Part of a small language model's weights.
Size: 12 layers, width 192, 3 heads of 64, MLP 640 SwiGLU, vocabulary 8192, 9.34M parameters.
MLP neurons of a small language model. Each row is named by its layer, matrix (gate and up: input weights) and neuron, and shows model dimensions 0-191. Each number is 500 + 25 x the weight over its row's rms, rounded and kept within 0 to 999. Numbers have three digits each. A neuron's up and down rows have the sign that makes its largest values positive.
Before each neuron's rows, "fires on" lists the tokens most often at its 100 highest values on Wikipedia text that the model never trained on. A number after a token or word is its count.

fires on: " the" 48, "s" 21, " its" 12, "'" 6
L7.gate569:500476507490528456510505521455515450467494481515543519512526503511497490549532510506507510526526483487528524494511472493471450501515526503518493485510463464491496515481527453467484489546543553485528489478504504459501495501497531461495472494495519487464517491486481467517558518522479484496455510515523493524504530488510543499501499479480477497511469489531527462524543518483474519506546529477496508499509509541472479473493504537518513494509475515506520537507499555484504500570504475533485538514487507515486558499496501557506514494507514441527526446531459500525543520498511497534
L7.up569:533537486543526484525501484531549507482533471501471503459461487498507515465484472518507512474512511523540555474501530521497481510515480533484514495487478497523461447516559479512523477513475501549497467506524488530492481461482514519499493486482508483429519527446469524506506473482495517474481503470519518519497490517485485466493455511527480493507542526505493468486487474534451554515527488529521517498514479526562509515473552484510484484509477504507480509510512523483504463504497454528461493461537461478473522497501507481501550517537527491507489495535488458531475503488499506530

fires on: "th" 38, "est" 10, "rd" 9, "st" 7, "t" 5, "nd" 5
L3.gate633:439497459501537446521509494475491494474455506470517509509516507473490519506494496490516530462505523488514489485524467503512485506519522478509460553457490501462478450538510475485540454504500485491493522518471464444467425524494447481488484497514490492549500481514439505506505514535493485477520503493471475530483491518496527486494471480522535486490519503532506497543483503521455540541444473486491508500529476507459478516508524499485543487515525484484496543497498500492502520499467541493513532457463518533515503498490508461465482493468494515510500520521532513485467481451518471499
L3.up633:493466475487508481481509461517496493422483486445492512509504513478504505520487512527513491466492505468525517500516502521493504520471505499480500514512473510481526457513490497445516487503504493481512514516504504506482469467486480471532501494517532509538462497518456483471486516482501505516512496502506517519484493532538516482526491529547489489484552499487498542514457518499503506537485495528499515474549450545538494506499535505522519501493462557510454568533515517520500448480451457498535527460472488487513481518503514480457512523444501504509489468539526472449471526478551475469

fires on: " as" 45, "-" 23, "." 10, " an" 6
L8.gate202:469476481500514529516463480483538494489529506514493497456539506462497513499533471504499529526522517517490506452479522502438495561509519517477527509527540518494569517507527503518520526517539524518488531447504490477518532494466471514480502504494481539467499510522526512475477529451485549498520487487496515498487525532491528507502459480484545474479474498480491502483525529516490472513458520503494507512504502467463489538494505550542486498446520495542478492501482476510491489453532492541473516517475489523526489501522458497483458468475498502519547464534500502534461521490525500544
L8.up202:486511522526475493500517509513485535495491522503520473509456509545485523523520510470491495503501512451445501523509482514499492494463518533513494513507533451505538523483553489502518444508530473472504504479531494507525496510532543518532532465510495510482512522518449493510494486496465466494447494484484515535524512468501531501500514465549523499500459492460492489446493495520512506493482484480491497480465511512475467487518470487489522479483504461517503479507524527551513450503455469555510522494447493459482487503504551475511457528485526500475465498543481461425496468483486493506

fires on: " |" 91, "|" 5
L8.gate520:484509520514483508479490501461504519535533487484536473538497521480518488531466526544502508522475456489486508514540512488512459481456468515492545511496544499493495530447477474534475501442490487475509512487476468487522500497516449495473523518504526555453520470504499488496493543473499510468479480494514494445487487505453510496492518526473559508528487497513521459507468477555506496490472514518489444462506498491542483486448501507477503483504516529480508518527520528449514501520492528549481480519504502508474529524522444488492476530497493491477509515494535523513518432524486508504
L8.up520:533520513493533479514492490501513523524495527497504488464495525481446455511462530505512484512541480537511535488480507507490502502443499561529520564478498501493559486509475524535514552522509508512484495530531503495466533513498491480508483499509511485484502558531500519476529502527516489460542522513464520556516496510492525538500493516498495516526489494477502524486485493507511461500487546496512494482546485527556504529492538508546513468503505453531481467506499502517483550492478535474469519450508518491537544507504500538484459479501479446499528515530489456479516516507471514520

fires on: "s" 17, "z" 15, "p" 10, "f" 5, "ach" 4, "e" 4
L3.gate458:492471511501503491532502476467464547469467481515463479483536462515508473518501471474494504501484443533491488481495471473510502507507491509512505523531498479504502485517544544466465490516518487524511531552467549472481496443474478465502518535474484476527494476471490481500496537494513484484518521479531487516498515473515496513468515456471489454505499502495477480470520525484496540475478499524441452468492536532492516463501530526551456458514479488493452477505466503541476500500486434530493481504473447494544526484529492501530484509496489505518502483508475530460534474496495511492
L3.up458:471463454467462491519523444498529519476470495472462507472500497483511521468507497446483533514469484508486500553494520470510492515538491505505529518484507495514503471464517473522465501482528500461480442498490481491501520484537472495512491477471506523498419482552510520489456479487495452465492483513513488483504508479498575484498506506486540453524535523527525517531522499512479517543505502537484508502508483523523508519478528516480543505465489478516543504488526497474487481515490485530474501477476440505520512469459529501520532471524472492542544476490522498513491506499495525527

fires on: "ti" 19, " de" 12, " De" 9, "lic" 6, " continu" 5
L8.gate623:565551537525481508517482536452526515477464512484512521508553519498503502504505530547521528498478541491494492498529493455504475538523523530519509466494458471505490520442530544482485483514526481560506479493500529530533451477500469520508494514495483492484501471496501483500443523508500490536519509489559533535498511525508475447499487493512507479528492494522498493474507473526536531524453472484514529519496490491482494534538518461460475515491462506465523477481498497462499489494494515523494504528519496487469519492510513474498517453480478472509488547485480529494565494485465519502
L8.up623:568488473491530526499496474493488508509486504480469514511467475485490495455541517501496499472455501538484532512517507498477572493491490505499503549502491482475525491468451533524483472491499492485470508521503514554454500522470489511510485506516465483496481517525498497527508541533504470521484536521500522511516482473466491528495479506518520502487476558481468468506488538515447478531517447450511515469482522473507502530526490523529533511471504516469528527542485506510509558489512509513447480487532553488481489507468553529501496500474535506500500508512533526549494478454516484486

fires on: "|" 31, "-" 18, " |" 16, " a" 7, " in" 7, ";" 5
L8.gate350:511517514516507512488501462489533451512478492503500504459511496490463505502443522487503531493524519535473476525476507490521483492525500553472532497493517471489512497523499488537499500461511488513476545454499508513494508487446503550509465489514539526487495480479520514500534503550526507474479457513421482505511469550482495507458521497495530510491473459476531512535490509506499536475497496497524494466539499445555502486445507550512514490459552548514508474520513518537504504502480455509483517493549503489498512541517499496503480516459510482456492492508511515448486470488470494511
L8.up350:536458513505507516494516515511489516484509446470523487469541518477470500492526498492516530517551492528466471478441456483507485493467470499484489460505483526493515503495486507543520557476538471486571474500466489486503489495551504500477489462482499480447526522475508508497511497519491485491509467489527499495482536452518493447512456497528498482484485520525547508474475470515530485510550546478516557497496484495500454522454494529514515497483517509550514504517509503501498486475503512503503525455522480514508475474526511490509453526513515496497480554499540488455499460482509499540

fires on: "po" 22, " se" 13, "be" 8, "Be" 7, "uke" 7, "no" 7
L2.gate497:513548503494510515506479474519469525509483503520526513509491494516523494498516485477538521513469479499495516495511487543475491517495502522490438478527516541475508506465472468482473496529538501489480498507545494512513516549550527541496508510546520513486496490509494455512506496483534490476543463429477507550498485523475521526522492509551474476533498520522487494505494487532461502476469480544494540496528531506508462495513511506487520487453478476485533526554514455495470508503508553559495522480521485473546517531513514464507494520508502532517466490480479500514551482490492459557
L2.up497:517499494532448529528488514481515479558436500498503504511494493471474512485517513463463510497502546501520494505496497491462519489512490468533480483473552529538486506471566509533496489501495496430499499518498440548504503545449487507485509504482491525517481504460453500502504537499494454445475490491494495492470436519497487502469482533493535485533523521498513460536518485525441503480447504527481500450509496504479491461479487538502505506476497484537488468507507494473504511530497496506506503466470493498519503521554493527498480482505487493492503528454536516468501486511497527520

fires on: "s" 16, " of" 13, "ic" 11, "c" 5, " by" 5
L7.gate202:462476470465514500535566490454482503527538501508496488487502558450476516461523508500509458476527503475509507515492491523483521521496525523495473466550514515496462516497518510509481527552465481495485516532482515531504537571522569449510499511491486510497527506488472477493478469482481530525473515519487510491492483506516541542516511520506501506543522526514519516471487503511512491496500501509487512494487511470524484516530560467523512486507467544537531514465465473482520486482501535450520512522499505507546503446484529504495503501503492511537491567531465465504497469492503479503
L7.up202:485540498497515501509478437484529498499439472530565516486509491507492489527513504471493537487542508519506558483531487461441535528468500462522527518531504496457507485476547487459490520527511533497518489494515499497504471514526530501484454508528496498516534502476479510488493557494470490462480498542554488482532512492483498488549498467535540482526505456499501517489499498483489512517486487497493511509539520500475486454513529507514450503502504511527518448469502479495461517537493488510500483473463519541528525525485511490486522519532457561520520517490492497477524493464515510469

fires on: "ti" 21, "li" 10, "iga" 6, " continu" 6, "ute" 4, "ie" 4
L7.gate258:487495542535497522515469520483476514496501518535447488528537470517459527490525494499498517501496558542493471497512507532502477461490473475465534505502502468492495495469447544521514525498516523477488523464455494512546486468481493502509483516492484531454490486499510480490439483512498510515487499507495523483529517488516506515504504513522522477506493456496510487494470502541531538477502531471491490513534541481494522499466493516520495497508521486452489576533469486486468469488493445549471534495503539458481502472519479527501453519505483476504488563505500508470548548509479490539
L7.up258:504502516536542509495553465478548491517464523537489499503473485531497520476464472498482543500472524539488487473556517554527518503461480479465509506503484466525490497507470527489502497489475484496513474510476529512498482480500480503490461544542506468461531496508485478531480511499479497512496487531504454497519543542483497473548517481496473472532512447484518522502482493485514548494473499499532517536499541477516508495459509530521480455503470483493464527507503497544484528505539462519460485443531507508457514529461514473495566484490510518509513515536520492537496524495496484516

fires on: ":" 14, " Ad" 12, "=" 9, " D" 9, " N" 5, " W" 5
L7.gate64:525518485484568489507526492545492536535481497520484497483456493539499475482520507500499497499496509494510533495501502484492536484518464517471493506481483468525471544465517526471504500486478503484466469513472526520493498507524524461524471463526504485574492491506504495475491537530472509535512484518493507496483517489468514506477492479526522514541478499453537532512496492499483481453477552468471504520480503502503552491529499501503484481540520448512515487520481486487466528527540490551511482458483498484535525535521432483523458514484491495476549535525516516508526520528490503425
L7.up64:533518521471498536534490497490468456488515493535510503550489532498497469498478488527525478499512450484497473532472546512512510515453511526493492490545491538534479507478511529517517511494520469521524486476497506492481474499513520507505533526511512460493499518544530465512538502450488504491488479514505483500497519445512498503447521490503526511520486521489490495540576492533491489507479520492453486491502529484458499482476525496452489488469502505548516489511503471462492473536463458435477453511495521519512519540498524468499494521512478471510491549559463488486507524466463532477

fires on: "ti" 33, "na" 11, "elli" 9, "ali" 5, "ni" 4, "r" 4
L3.gate617:512477483468520520519503512512511505495490452487549545545536468520509523452513487492494536494537487490517503449485465517522494488470490457524514461483479460532449519469508525496508464538493513518536541501540506497456488528504534464514504509498505435492471516501484533529495502496556495456475494510468477518512460501518519454483497516498497536487501499541478497496497496545485501508480461480495509490519503506500526473504499488513539492505512523502470479526535485489435512533516438490512487489452508523490516507520532509499492542486505474477475511511466499480534553445466486526
L3.up617:545504529516482552565516534523508478514542508496512525559531518541473555487472452488497522488509486516522511476509488523477492524467462502536524512484511500480539485494450472452486508491527484501516500528488495504493527490485527484526555526489521477517499496504488559534498472521521491499473495538471496513493527497491452503507457495537496511472506485478510510504498507467454491542528518480473541506517476485491485485545488514518479490493467483495498504482487496506523489471482445473461521450513523507459536543485536501521508487492504509496517505471477510522484531510545483573

fires on: " s" 14, " en" 12, " g" 11, " ab" 10, " Ab" 7, " ev" 6
L3.gate24:504496497524507526516510522499511493464478491533525469511502440464513530498518485545462509495497438505500518515485515469561510520520492522514534484511538502494428543511538526498510490520535451551521498496574510509529486534496533521497525501506478519509493473498485499501504452529495482497490494518502472498464479488515489481531468503533469464473547514496480476528497503508535506502470504550499470517526457496532484526501489484485475503479463463489509494493514535504497464503516441517472512473485529498498535503477546481498531464535478492515488489487487464552532509495468451514
L3.up24:509520525496520484485509475495501476498521455474466485467473479539527476477504513552518535534490486463521452519493494545508464495475539491526484484503469494471527485505485550475470501514549465467563507466492523557485531481471532519505484490514530482492543478490506485431496538478465465518522525546491460519491476503487469494487510529474521497477483508518543456536506516444498468509463503481536497477504501500473461504506503487489546465484508497514486483512499465491483555505490505476527501494501491541515470485487520517511457528478536517497483484499511489499498541496478528467

fires on: "g" 54, "t" 13, "c" 7, "s" 7, "p" 5, "k" 4
L3.gate386:494487485480487524516520553501539493494513522418483510529446525467461524495519462499516492499497450490451508525509505531483500503497510496502500504516511510470519462538542503506494503481505474486497482527518488488521528517509512503509494514514472487474510484497535521471519457485473471504489528529538516540472496527494531500543496520500506501520520454545518523500525478506541553476530549489503490470517541504539489482513519465513480513486490447499511498521461470512539513527527513471480472508509515471516522507514537467494503490517512489533538530488478504537478521497515580425
L3.up386:465494494462517493514500481514491469489491489522560511528527505448511484447537522546542489528478528558471521516504518531492524492507500519549475508480522529531506471512512522498493532522480495528555477506514519509508544516467502510514514525479489517474504518524534539523480507485481481480500492525501517486513507513564488523521507504484547487463489455531488508486511481469516537513521535472463495481526499478499534502489533554548489524485497504497445532482479475495485519488475514519507481519511480536470531527480548528477532479518538448493427528515508478503484499504499484484

fires on: "d" 32, " broadcast" 7, "ed" 6, "ow" 6, "og" 5, "w" 5
L2.gate119:510467484503512504514502501473528536491510499504548478478526488466510502511463474512498517455492518537513447475487502520466487496529480444522424475500505469535455512476484495496449506500505484513479515528505460500493524512487455500520509484496540492482440527489515498462544507497526490486516519505538497491529510560458505507508508486466490537507526498489458537505490515475512501457492475475488480535526546486480489502495518502480496501538475459512455537437509529488490506501472491546489499535510532492540531518497515505498508516476530506481558528510507453524502460480467482525
L2.up119:477500519533478477486528550503490520465477518500522474538543475475484509509465491521457517511465539517455461528512512514515486485518503529461457515459458518494465493475473512487495462510521466507543501510528469463468474516453471503491506514534502493483461508519431507498473482507471514508570513483511491532533457526511525490495462524469484521494518515513513488508519521441491495503516481431551551521526490525526461449490477479488491512499476518493514460484505505519525493477491516523504517533529487509475484493474501511528521511465498505488522498505498512475471516505525501547

fires on: " 18" 46, " 16" 6, "-" 4, " 15" 4, " 20" 4
L8.gate93:536492520510516488512512514498475519436507520515444497541457478493435474460534487481487512525522514484454490537496522525491442494476516494516526522496497509515515498474498520498457513558477515517536502488486484506466504525499498533512547542500460483528489508475497537427480458513500500503503463492475481518460496476505478518493547500489510480545463509486525548515522461429502542484503489516510519515501562501472474475487507500489493474494499486501517504508472491509507486529469514503506488475451499496501492531469530510491517543458477471502520491514453504489526510489533472522
L8.up93:489537449520550471516474509491488501479476472478542513487552531544520554484474511488507510524509477541502483473480528476513487571513514474501522436475502513492491498481452545512528502523462545527492528491501512513505471478560472518513476500541514493497536499468468491518503500478456489503501502524487453527506499444502532509497542501506470494479516483495493516505507513528536519471525516500469499522485469486519509465465476496499487531530524531516537531486491498499544475500499539541514496483505487547475447510460506457485486477494463494516502481461527477491493522492497474484

fires on: "t" 28, "ra" 8, " tr" 7, "k" 7, "p" 4, "s" 4
L3.gate445:498464549504556473490495496487505495493512492499461512537521491535526467488570484511503522483497516549533500508507517469482526489489474507507444519484458517432526508524522533495465526520457507546505510506522480475497540491444514456539508512487494540513490490514466476506480535509487458462485508518560488524487474477516497514524474488511470476515482514497475456499498461480545511496519505484481497527507545500525500468516492496531508515508515507496491547522466498483516522485457536542491479492491531497484500509522463524536519494515511573488511524464489512523511496470470535507
L3.up445:442469511508550507480522513535467542494500469502468488536428486503515525519515513486498548515468475520512527536517468494476531456536456518516540471466500492544527524513512486507503544517466479498537473488511523488470489513519483469489513530512490492547478490514486458480488537487513478485470480504491493522507505484495511510504484497526477512498485517494539502504515492525517501519528536532497541557510513475539520471455535522503472513533485436516539514486468547489523490499518486475485449505530483489476484526495496499487501468523489505547474532456516486504494549475473477491

fires on: "N" 21, " rel" 19, " 978" 6, "D" 4, " Ind" 4
L3.gate469:505452520492503503479485503518456515484495485446514496518483484522497498502532501497487535504475529543501467496487474474446503536512532526518536489506438483472449506491517501518537532478504515524510480545541476526556508477486509489503478525486498489544518493510486487490500507518500495513504522483492485497519535480524568472476502501474529461459468488505492488518485555503490480497508512510476437517551507512490496500489464504482522536495504521511545491486516485606480516501512474484529475500460505498502535490513511459509561496491514475474515486494472509519456509512545483529
L3.up469:535489513490485493453462473518501491482455525503459492510474506476483483495489502496446523535530501543417455512503459498501487523462498468527504541494521446508509527485498506523551544484522517510457531485535500515507501504498502501515547494542522502536509501480503473518511504514525513459493479465488528494458504527536527451475502506536472497439480546478486507486514534477464533466471494513496485507507504457493492512500500484514491490503502503539548487547514513544537538534522508516479510493481495506483487515505521499502517498482470493487516547472443499490491561513512493500

fires on: "ti" 27, "adi" 9, "ici" 8, "idi" 7, "elli" 6, "ci" 5
L4.gate523:501504519496488490518505484492538445516519486458575548498516471490515546504492476522466513502522522526461507473527553499482456480499512554496531507494455488475499496436505483461481525478513482486488551486517485485548531493475511524508500485483489473527475507519464491530472499502495515556466484564509487480489482516514511525515496534538512485474509535507470519471472460504494485532493548484514524481500514503489487479464509492505449485473497472515487512530477493508514475499513471468471518520490541507478536543445490511483492527517488452495465517504494482522472534485507473535
L4.up523:514526523500494520549540501522505480526493492518505507529477506560478517509511464446450508514513510506508502499470483518480474463469450525516475453503506509528461501462528525477496497518531468495485531539493475492522491446474554476496487475535503492498482527501499446556523468519485520519526484494529483499506541532501555522481463508508518516520526518490468486487487495507481489499464509495557510493465485514515472466510510501514458486521451480488542494573478492484482482483477485483486528518492483488509468510481471554501496463504465474521500526511526498513479514492508549538

fires on: "." 96
L2.gate474:505562494461504503500543491476477520514491517479541514486533495497502444467525481492553536509507477512537492478488465546485479529487472513469495491517498469480510442481466507505489518545471505521513550475498529477484469526498491522496534531544511519499466465533499488422504527479502511513526451488463469538489534526497500471472496497479482513512498510517505529495495530511506483540436493521492531464520512515497526486532505550529537488491509514518517501529472567500451499484501507512458508530529500491527534498486502481485502500506498498475490445520459495516521488491502480521
L2.up474:512463485499514521502517522515512431513489437471524476481546512463516527506506522489480502476542517548521515513509468500532507522489492501555541529516497514463497487536527512482518511512497521505478471487541524552482505537537473482492477488490494488484512494510512491511535515462482529468492483503463516525495485503525478482521538528482479452521468553464513470478516517532508480509494497484500503450500517497515503485519489464446496535503519490537534481501499512467502538478462433526509561518482491494541508511524490458492474515464554499494484513503474438504484503504478494520

fires on: " of" 40, "ed" 11, "te" 6, "iti" 6, " for" 6, "ti" 4
L2.gate599:531454532534518521503476479491515495482500546449483497449469511470546506504537456480536493499545513495504505520513473540480488506441442493493441533491508503491527513502450520499510508528465503469482525465468476480480511508468543508540481505503501505476504521489506462455479550441488470526464485506489528529493501518516524495478496499491503523511495482511496509485489479534503508493553514470526500486482496511482539522508514542497488487508467524493525543499508487524486502463495496502491530489476522470487482511503494463531484471506525515542488471503506475553527452517466569504
L2.up599:548500495503479531474543476484494477510495519501477461489508554500468471508544497474491488479525477508518483479485519508524543540498497532476449473498464510521469473504540490496502524496470489502505521502478473504462500539497519560516477528500505481520494492520487595477504496479488474467493490515488504478501486496515556517493524478463509471499494502485444486494442517530512513487484546481458492529457539478505506534516541543498484474467522495532454491476481508467526511494493497553503510541490473478494526530486500490457475483515488510528483495541460518501482501535498529471

fires on: " N" 14, " G" 12, " P" 8, " M" 8, " W" 8
L8.gate211:473491512475515501499493515483479517520510491472485494523519488488475509507521515514458481488471473478470517548530484475451522487524484484498538495475441478429487546431535544485478550537542528522498477481493559471486511518478478510517472512519495470493517555523512436501519490520476509524535463485496474488509535514479468515495543541521519485507513489510540561524505513478511465509538491500489498518521472517485477522497495524536491525495511472491499477528489488511486438505500517475512493466469547473523498488487512506501500494487491489482507540496450505499494526512522483448
L8.up211:458507480533480507439522481504534510509487470532488525531527517474485488532536503482520511545516470537546502479506488487510465497467498522477525483536518501487493486470477489477535449535467490476513476534531470507515471497481494460523502502482485472526507517546517439523471524472511509527542520463496501504502545524518499522508466504520507515490465506488511505558548483482499492434474515490480521552474487506526504487480525507482512516516554472500515500503485528535459508469503481513481517537526458558515500505462482494478524508515509444548515485498487514485508510517479510466

fires on: "." 49, "," 17
L8.gate99:468521513474480483502503493539503493510457476485484467522546509531532498421512535499482502539510490498499515493513505494514475504496470491473539500504428483528508483510496525441490526558535522503489475520489476480483469541510512482498494512519494522453471472524462512478539517517477475513505484459513460501528517527461484453508536537459549476523467500480555504533530486534505493520492464480477476529539507518483503503504482499491496466502515462517527477506549559526481460538489540518491516503532500499515477478522505488502485498496482526524491525502496530515494505467492454490
L8.up99:466482527475500508486530461480503489512493518461498507465502527476502502459491465499498472453499533549479530518469467506522505501489524503522519528495476506499493563515503446480587508510479523494491509522497457482456502534504481550459507528496483530490518485495502475511476520492523470534498540492488491506489544515503512478464511522554440493496485489504511476475453515522549464504551497475521502507468489457456502483515483496530485488509493470511497440484524493477504539529458494479501503523499500491503482463506488488505516515504495488495511470516466483523494480496562469441

fires on: "th" 25, "'" 9, " made" 9, "ed" 6, "rd" 5, "st" 5
L2.gate342:471491525493528471501525450479516503521508517513500479508489493452537488493500519491482546472492476527496447503491500509522510487500566488510517490506453501510494440510531551482495508517539500535481475480489500496513510530533480501517506549519498475500571497466538531510489518497527502504490491504458442535477498497505495472487512472472462528463487514485537550521492518528504522508502502525469523513532474555476509537483522502483523514525424494492518467530437504509526504476470511492468523517461499502490530472480479475472498493459506541520524504536505520507508537499521490468
L2.up342:470517542508482477495498498487536494467525448525511541489528498472517549500529454485475544483500476505450486556516441525484534499509503546540497498484478502524515508526538525513500475486514481509515508518483497513500506459493504468547531497492519524460473497504527491542546513538476521520514460542520485512515484498503492492537482459508510518538498498467510543495480488477514515468490465539518516495512507509459471500496497494497515438479495504504502483541508498522473452481471496506479503481498552524497505513489515454488561510465489533531508499499448505490435518545508495512

fires on: "s" 30, "d" 26, "ed" 11, "ew" 7, "ated" 7, "w" 4
L2.gate529:522480493494491514495495518488495492491473504470491535518502505509498530476456502504496532495448474557491491479507509523499508492458497486502467478507492481513518483528513543507465466501481549497457525484472512472573516506493475480510475500528537545496452515510486510497505496573482489555497483471568480537488465515429468501506521507473432488513520502530467440467519505486526537490464480461526518529499497520448488451516522489496507511507507500513490491492550483503498508490498499515505488467501532503494473486524525468502485539521495493484539491494520437484515524507499509504
L2.up529:519491568511475500507520546497495515503493526492516507489515526474537510463453483453489466492520493521474453493470489503486481475459504489474501485555475477494448470493524492520448528538503500488512519498491490467483483467537518526468507493509505498502475501530518517482477466506510557505542500511496506533555479501503503482530561491477517512489488512484486443513553526520520487460498503499463468523532456512487489476478496533522480464506508511520515483472519470495487495537484502480502541508483508495488527514483515537546527484528487532462523500548531457469492536493539464529

fires on: " B" 22, " N" 21, "d" 11, " S" 11, " G" 7, "r" 5
L4.gate412:502465541460511478508545505469511487486490483489468519484443483476518523513522479539536492485502482511513484490514483534501459470510515494457497528508526487490475524460530547466510511522513470533513479488514511480466486561455495500493517484502493450493558544544496524459479512503505500536520554523496489522501574515492489538471513492506490532483493495457511518501475516498487503490485543467486502538484489519542519473525493487488509514484518519548480497530513534496478491500529484491491508505432507460492497519467500504489474535512518485515496505553504485500483528479499456428
L4.up412:517508466472489489476460480508502493518522502480515516541519482511503516543491483511478504516497492498525518486557475510523456527569520509517516474515479482480550520445475480499474506462529467498505505533503525524525526477541526540520511521485530500505511523535490487455469504454501463490537473476507549462498497505524526521513518517499507524485512530470521534436513500477444475485537490455471491540496470553523507497508443531497557509491517503500514512492494504517478524489533508495506472533539501528480490512500481471512490507518521445455493530511515474487484544523492511485

fires on: "." 65, "\n\n" 35
L2.gate467:500492511495507465510498508522500489508571499487489536475498471495496520461513479515494516450476518505518493484492483513529464513539468433480465493521474524530502453511505500476545513521538520503480476508567504497507513479457513514471525545552506520520458537512502531466495504525527465548458498471461495507514523489480489481464532471477475464473546543500489504526491516520510521507513497532487528548501505456484515502507531495463508468458534482508513482532497516525496497519465538527533496496492486509505553499546480476511513493483527505469483484469508532483456493467483502527
L2.up467:449476529526468527497491525481494507487469491508537484498523481505504499522442450472491503503522509509470481506482473501521489540510504465557485519487494529504495486516527542454496482502513494478482481529581478533466504494485484515502520524487507481471516496476495503526486512498520519504471506475480509496491480510471493489495497557507469476534499552535464508474481510523496468490524481550486511520533493559505470465500490501485463511518481478502495499469449504511476503511435493492462527517466508537499477509472521425487485555524503502524490477457448469496540526526495491509

fires on: "," 61, " |" 13, "—" 10, ":" 4
L7.gate30:505479508527485518488569471480521507498480508496546463485466496490509500541523482517512446480503499499490540492497479478506546481470541476470498497498522476466482541467513422484497458489505506498511510477515495474478494472515572478477514489528508493507494506401541488489520511477485514529474440488535472435507521506480501480536528517496518484479523483511486468489471511489515522502489550472506518496487463480530479517534519476503499455461503513516490488491529497489492516506529482512533518480482500498507543512509526516494528513471503536498509519531534523558520505502474501500
L7.up30:516495483502468497503525533493496451480539476536485472490522508468447489466522470546468507521486522498527489472491508487485503489518479516515510529512471544496511502481537511499481494521456494482487502497504495490485459462485431450434515473522464517501482498522522507535522491484525462507504548462521500468525487453498521519489458513484523483511507526496494481497465440503513529503521512479525458541464519490507459499462521528533507446471466448488485525519478511513459509510476487494503520508522535528492534524525529516476487514505536459470485477531460481517529521519503498482

fires on: " |" 34, "–" 7, ";" 7, "  " 6, " 1" 4
L8.gate82:544500504535482526497498487509446454500465482503499555479535550494524486480471509479504549492503502487496537521530503503473458514479466489463465476472502507506469495487507517499520491477483497534472463464474466467511475495464477491505532473522521525514470525446512498487493493486521504512487481463524518426485486515492504474466495522497505519467473495524521453450489496494469504518470534518516490463513499531475550486486497485520497511520482472512488516487496546520496515560499478467495480515508482506493509510523487439482510513454492528480508509462527513475539457513490580499
L8.up82:545534503511482475450453526541515497469462458518503496446494478494497501535511495508474520478488521515510479490510529466483536536536499453526503505519502534457476554516502480495483477543557518505498478467534440506480494543504481542462478471552471473490502474482525513504511522510519540481524493515509534529523500520499523514517519554531457512501498507557531520526502483538511477507489504527481484547522479509481516507470511527517524470504503465488469504521496516469500518510540492502507507493487549491498515458481493481505480520527490503503459500518519511531536517523451521529

fires on: "s" 22, "S" 14, " h" 9, "K" 5, "B" 5, "z" 4
L8.gate139:501475475493502490541513498473486504517488476484479488533508482510482535489508567457539560478523441517497505473513516507507495461534481499522506508507474481542516484483538477511512510485502497487506463459450525516512459479494534509459480509466499509506506541512503497422510520496495498511494474500520481539552478487523496482514519489422500478479508503475479539502508486490530516439484523455517525509479460521524524476485531503446517471508527489523518500464502532519508527506511513548559533482506506462528533482526507506493510461481532540531508491483502487482517488494508495481
L8.up139:476492448478501475529527479515538496495497519487533498533484511531484506446501502449520508524495483496484494507488514521477506518500537517574465495511500473481522498462496520529502524508522517507481499517545517496495493527515488532486476512476552555504556497514468468483478488511524478499513483478446525482543493538507547471500512485567523484494493491468516470507511523503436517526503517477484486502508492488536472480519535499492507532477469488555462523473509514512505531448462529519493496495521541452514545544485493501497503484515502489489463485475496474479427505501496487511

fires on: "th" 53, "st" 9, "all" 8, " 17th" 4, " 20th" 4, " 19th" 4
L2.gate372:499445477513543524472512450475504491525459523541506479461512509474495522507469500531478550482536503477494463530476519516520545475489535477533486440450545491476507518497545485507459516553494514481493502473464533513518449472489463531481470504519500498522514488492513475486493560496508484510477498548511508488531477545507508501494512472488491488531509486509490519500529512488490490505468567472517509493544471535502503467514537490562496530493485528515506511514486540478501504491507490499485498494493504513498523466509500477488537517501500537480515510436475469493509518547498475540
L2.up372:483507502536515516485524489478520537480458497526499524513507490495513472486542480477510497443496505524511488509485501497486562500516472468499486469469458518489506462513521511501464491513473486531480497478479529489468481524512557515523561514489481535505526456504494519515532486487507493513559483548500441521495476493561501483558497452523450503501519504471479474508498510478486476520510473501470511519491542534508491487485502467450525496431497511537482492497500503496518526500498516508487566465469476524532488532514491508550541505448484499527524507477510489525494507507541490502

fires on: " his" 20, " to" 14, " the" 13, "s" 7, " My" 6
L7.gate372:508556495466493537522490536501509532505497518490493472512448483518542504516540560456501531517483539507507530549482473521440527533498556464472521476501474535499525507546549527501506506508485520533480482494509454466502502510485473510493478493525522504524495512508519469533461470487485492511453465493536494511469512489476508526538491541505498426501481497502499506525540490502485496497524484471496493515576470516490486495455496507460487501467517508486501468507456509545481537518462486507461510487496522498505528513504527520474501467501479481545482514519481516499503471507526493506
L7.up372:512539467512529518508510483526483484489523551513493483472502479481494534478508513476500497532473545505527495495484532514484498510549474503472448501448519517519488459522467481522512515530464507486504520496519529482521526523483534543502486478499483510478497531454434510531468498497488501511508475501509446518464556528508478511538481503503472470501479477493514492509484510461535526507502496505571486531532459513486520509499487472496486506505515485504461526459509541542508477554462503492451483487529536517540497519504478545514497513523491528496481440500526539501501455523536486504